Part of a small language model's weights: vocabulary 4096, a variant of Muon for these matrices.
MLP neurons of a small language model. Each row is named by its layer, matrix (up: input weights) and neuron, and shows model dimensions 288-383. Each number is 128 + 32 x the weight over its row's rms, rounded and kept within 0 to 255. Numbers have three digits each.
After each neuron's rows, "fires on" lists the tokens most often at its 100 highest values on Wikipedia text that the model never trained on.

L2.up735:070128206092120135130050111140133093153153168100121126118146111154163145180109161156063199115137103087076150045130107127137118127132152116073124147095167169135132115113104127131092117131124110053135178144152131155142204130190090167073116116123142205111099150082137123110152086127111140130
fires on: "|", "\n", " /", "les", " the"

L8.up352:161124135144223171053155080133202144101139152125068121158147161117095161090128147138121131148096154124137107151151107159113114127111116149129180144148149147156086116148153088156146198106083165110169162110072144118127153125167117154148127102170123121151074074093109144101152145102086093095
fires on: " C", "l", "u", "in", "n"

L11.up509:136117079108132085106137115097109101136145115138163141123156118162133161197134091168090118149147093145095096186115147152107136145127114106094103175120117084124157127111148108139174070183157153104097135146157153210148132147189152132120055128078128131116158187109102088113119141198108049052
fires on: ",", " of", " an", " to", " in"

L2.up1315:132144144156094171145150154191157119144139142143119095148114116022107180140164045100135108085123159108173163132083174162129080082189139084115165152178120167087146172124160074066154169141055078156117086129107087112107161188118091173147103127179112172118134172165122116166132133146175134130
fires on: "\n", " at", " place", " hold", " held"

L6.up570:144136152063148143140098229147157120150141106168195098122122082143132141165089130070101083131156087074128203102191116133103125101073137072101138158163104178114096112147118133104105090108139151073123116173129160109133142124091128168114098128143134148138115145128125149140074116101150116149
fires on: "\n", " |"

L2.up516:114142189155110148111068091181135141029141090160127079154082103066115103130152102106135134159121168173147116126088127111087167148086101114065109134127155122181067072144124173158135149125142078196127136152132160155161162111078102173191108129110133158128105161109157107150122147107133121168
fires on: "1", " was", ":", " –"

L11.up201:122133104059187128143208098099127100088168146117156153083146110100165051110159081136051156086158179133139121110132096135121147119073168106091122150113097135136168126125169147077138100112163187084131111120165080114177174183107186099150084159124123138158097201105128139137004130152158158138
fires on: "1", "2"

L2.up1457:103125097101146087145135146157143152078172160148164113128058093132141130080094131154146141198151121100097200116096185139125144118131128216140117108086039125202172085109132151128160098137147074132102195148173099134154102121152126066180135096163146125105061141105139183115106097146097157169
fires on: "\n", ":", " ("

L11.up631:110189199170158191076085144142108129106152143137097138130117123132118126150147158102128153114121095180165112128118139101091167157147119177104111165133163169153153086125088068211204178088140134158149102141111128156125134107110112139092069127149127117128074141160147115160128110100109070140
fires on: " on", ":", "On", " ", "1", "3"

L6.up456:183118083139176152142132080098099106115060137055116135160139102154152191169171131110070119141160147132128136121127154135115146147160071133105081105135132112125124191164147079110138145083122090111112134125148163136117152156094126159159129115112165197089139144118107139080124092114171146072
fires on: " |", " of", "ing", " near"

L11.up654:147065138116099154147151144125143132124061123103126145174178137106096094150142126150183114087185099144103080106177089127111127120121113125153083152172086120121144089109109117142160122160124099164086116159105171160176135116148119144074131111101127169151144167120114108123121125106070051110
fires on: " and", ",", " to", "–", " or"

L6.up20:129143140119125127130122121142155206109104101160155091151110121123139151086126075107131108155144069109102181132179092062121090098114169067112153103126084145156100093174091144093152112142141153083108122093114167148167119142149088148157137143116091179129109062140083126148158143083144052198
fires on: " |", "ant", "ur"

L6.up299:130124164113135183096102172083172122108106138155122122171160135181074127076087160121159148109124121113095140107207122099134120119157096122137030107163139117139089134165088133131132087145154119161124137153125166197108114156118140164144130077169127126111070126133140077116161137122112149158
fires on: " and", "===", " ===", "ov", ","

L6.up1397:065113119110129100146149150111153137110158166198142132151102139135088145155142144127150117116124088112135182137163121102105141141079155108116169130079101114090124115119107156103167106163172135169154205145128131104169111118155110134152193134067134138103123114060176137151054128118088163140
fires on: " (", "1", " one"

L2.up663:151159174112221148127122083138177108155140100168129093176178150107139131183164116104100120115135132135186182159031067205182078133154134164095122097144176171071168123146154076113155226141108154119100145095071168151099127113164090185157117160201122108126105124070104132113135128134100105080
fires on: "\n", " sett", " rul", " place", " sit", " iss"

L2.up1155:103157157131201157170131190156090129099164131163076107138149135138147096142136130159132142106099138036120246126095059127059099142204123104154136114135119125134135167108116155170090133155122126119106134172124146114158154113129111096138132154138156145115131124142132132117155116189061130165
fires on: "5", "6", "4"

L6.up583:175125128133155133133139255107148165051141088149151031118106125152154138166176106124127130148101089102120177092207118128093173149098122084083138111098081136194110098182128112133121127125143126118114093156125162200143091087126122131135121134111141130106145086118144124090096131098148102164
fires on: " |", " —;"

L6.up113:149135087111081095139152136160091169102137120161126137090134144169153083113075139152081101101159131171116143143147150100176106150107114124104076088141170153103149128158073100158089134108176161080157117152127154118103081117166111119111133164134148138077172144105145140134064065152112136144
fires on: "ed", "ly", "ted", "ing", "ered", "led"

L11.up811:117126122136132131135097125155126144022067089156096121098048157125139164138127131094155138174092123121182133158181077115136122131128133089129135161161115073076117152121167120158070101131152196221077109173086119118139127112172142124119115132126151173139164132136146096104145098163133144118
fires on: " s", "S", " |", " the", "s", " S"

L2.up824:108110134119149148069086147138162064112193162106095082132105146161128083132139095171126136165136169106132118137072095103085120128151181135143125125130122096143159124132150107154136114107180110173160086198079171130130142134104164133163089114108109125124219092110101121174123138127153164135
fires on: " min", " dec", " African", " Jan", "ran", " Dan"

L2.up316:114129212112138131114173095134086116170144028119095170140099190122070091141212199169130075128153118138176069148171134091121092082165110162148123086144095126094180144122141190104134174118126156189101121040112137120095083182128165109114173124152075106089145168122115094126067102132122135076
fires on: " +", " −", " Lab", " Gre", " Soviet", "_{"

L11.up1205:072162098128120127090190126114104130140089110114090117137092105097086144120175117160105176130120087073101107113088163122146094143113127122098181148177114075136124105129086124160110087105160142137080112130124084104144112089094046151128098094191148133140122170151122138084149110171120130099
fires on: "i", "u"

L2.up1240:136098101103209150154221165093132170166118120120120116108134147172125186113129176215130171132139118155075213071142123120160132137135156127116134050097143108163151141133111173133167093089139133099126100159107094130159088174175136109142216119147118164098154158030170163110071104082075100098
fires on: " ann", " Ann", " (", " among", " disc", ")"

L6.up507:108106179057127125080129166167151115091117141121134068140116120148138172145152157151109150100168118151145195003109172117138145102124123158100118118107141115200145159091161129141112107165128171101137122125099155121078131092142131144151120143143145183040110136140144179137138065137226115086
fires on: "\n", ".", ").", "==", "===", "|"

L2.up324:071146166134190145148133186151130122119142168063132126125156115126097135117119108166075069143155175107220072088141137121187123114109156117164139147188106172109105099107106115140163117180150172140099071134205093149120185151146170182097116158090095126141098136188136144099130141105101119141
fires on: "\n", " announced", " gl", " Gall", " make", " eng"

L6.up1187:114110125120063144050129144076079140071149106083114158108126105134134076164131187164099100128098165130196164153112145086062090170162085148161150114104110105097117136123134192109149169109140131174117151081154152154151088136124130184165125184135140093144124087171114110049118125141170099144
fires on: "ut", "b", " of", " a", " for"

L2.up249:153159141185151120158125142144111138136134124164100143091140109139135137129160113153191195133051123122085173123130160116127112128132125121121092056142161136164129138147094113174111143074134113128128151170142134096167183124152134105151136112140168068149120132137078148163128090145097112174
fires on: "4", "3", " represent", "1", " place", "5"

L6.up356:086079096111066131120119178131101141160118162132153119145069101174157171091102105108172124190090131081089135187098150174151152105231169084093158062166130147149153128090174187164141101122103172156153159123124164106115103150134174128138079115080153125146165164161074148143125125194149170111
fires on: "al", "un", "s", " his", "ip"

L6.up1004:143102087121117132138077255107089175086166093164165089131078100118092131136103108097186061147156080071107163121136120109078147141149148085120169157140080165148090076170093166137138090150166144126127158174177171120135158083141075172131105122149126156136109151040130118133037140099123146136
fires on: " |", ";", " "

L6.up130:139112134093201143132137153165211098112111146132144112164156113165116108107079172100097119145117138187192160171119118134079106145133072150113164156105172101198172147072099182124122138151118142106063141117045100148115075143098097113087144204127162191163099126109123074111141110098114125108
fires on: "ik", " Phil", "an", "-", "\n", "g"

L2.up889:126082116172108155148152092108081191146126113148097145167150133146115168125049099125147115110168169095175151165189136070150091238101185128162144088145113116094156092109164118151128143107175105169111136097124088175142124076112168088137142122143088185148080143139113137132076138152141079109
fires on: " rec", " record", " achie", " subsequ", " stud"

L2.up670:138139150150098143152137089165145117060119087101074127092118097158106240195146079111124184114116173074133140140142140174085087160155084120078092149151133164095120146166112164162103099123146147133146121158053137129111128194113098159119182129182108121074166179154118174115121144128118141150
fires on: " hand", " kg", "ron", " General", " Occup", " earn"

L2.up1204:154152102132163094019083185112112117123116144126159158173122134128089170109080157120088110200156152153127107089149117153163142109118110171103140094157107112128105112151098083058145088144167159148166173148061054165110151134099119162134132123117120123139152082162153138100160118154158135079
fires on: " Car", " car", " police", "emorial", " Army", " Navy"

L8.up56:137134076081146142089092106132100115141083106131122083182131157119140174134154125128068085112132165138127094120134141088144126081107165105162129033191145157146158120157189127139128201095081133148128165156077128127126136149106142109027117131124080109124187095096102099163052168168101171105
fires on: "\n", " +", " R", " −"

L11.up1285:086059144082131115130128075105153120171142120109106152114103104122123141175202112156197189109121146136086128128151132152135156075111120125098157151170146067154126131163081123129113120126063144156096178151086110140162154138212113192163126183215100146133122193104158162142099094150170169081
fires on: " l", " g", "u", "am", " politician"

L8.up1157:180064138061109108168090117150153174102130078128131072183155115080122155142119163150177055120143099117170140150136137146089108140100072138129162149102156154121116134079126153136134162135057143135131137109069062159116151160132168120131077153071142084172110150099154085131118105144190104149
fires on: "\n", "op", "clud", "k", "ik"

L2.up607:148079155167146115108114118131150071132095123148169127174117139085089177171141115100150117188109124112132154084130102213049073114126140100111080113083109153116130115177137099140208122172148111098118139094180139140123129137171129129172069102135163095101154112131133138127156138079171164191
fires on: " com", " ab", " mag", " Mag", " Com", "@"

L11.up729:146100137101142087116149080100160073154083130140064124163151091086082120117084137151118170123165157113159143093134088202104058158108125158052128161093099107155136093111135128115110181086137145090125124112116128125155130125101194119126060131114083094134084157108119145146110075151093157126
fires on: "1", " New", " o"

L11.up1191:112104135122141137142148138122138080137093075150140128232136097109098121144128102063104135152127092145138146152148134129102078099106181187142150170122132102117115144136167124144179138130187152096159100068090189105149132101124168139087095118097139117118104161093123115170123131174184094140
fires on: "\n", " O", " o", "ro", " ro"

L11.up1465:123176173138168114148084172129111129145116112088064130114139111146065152102066126151144092181147074137125154131097097115115163135148154130145167087077122145150157148120144131180161109147129118128095103072118109160192112122161143122125138139108116091150153153161134142114096149141099165082
fires on: " was", ".", " p", " |", " b"

L6.up169:153081123079161147117074112089101139111131105085155150129160087105160146105072099169155118119170146113128094093069113178143165120168108144139117224157123149098156122145128128083196171147133140194060149113112119124157089194136127148118090125140121178067126092128185170163158149112089087124
fires on: ",", " no", " to", " dep", " he"

L6.up1353:158143117176175165011085133099167122099105152128095192130194096099164141095149134083191162119147106153148154141153110141120155101123117100097138104167188193174130154111129095139098145094051137116166131147101120097174077126199107115123175082118128120124049123162113147151158124170109124104
fires on: "c", "l", "h", ".", "r", "in"

L2.up1326:116099035085121165090123155144149198137120145152033109180156080142076123169153119143130133148166111157108065105162100150099135101153042092149118140187077160075139133122066140146147176188121108182145127145137113141104150155146160141140152138115126147123113150151098093135081123118103142103
fires on: " &", " or", " /", "–", " +", "/"

L11.up756:129138110119085062124138163154111137077108159153126146127108136102189077117071127113160142122063073124111148087146120132152127109144107145141141105091158137188216134143100136142138161093083116124143065093128144120144163124092096131072112070128138119146112101104122134151120162124118114122
fires on: " |", "-", "|", " of"

L6.up557:104060100139054121106073142138129076155060122134167074096157148123157098107160129111147081141164130119114130106102112105098141096148112152132128149114134125134157132176107102098096123131096184114149119075105120090127171150105081131079120168147134107114099075066176139147141088111087196117
fires on: "at", " me", " man", "ect", "y"

L2.up13:140082119148081212132119100153110205099093100204092122151105142131135110124180150075115053086163146159090111125190092156167158157153157149153134144163099106116127114135121143096115153137147159138118144144103145150106168134143091136137140132174170124138134136149166098165148159139122157112
fires on: "s", " s", " species"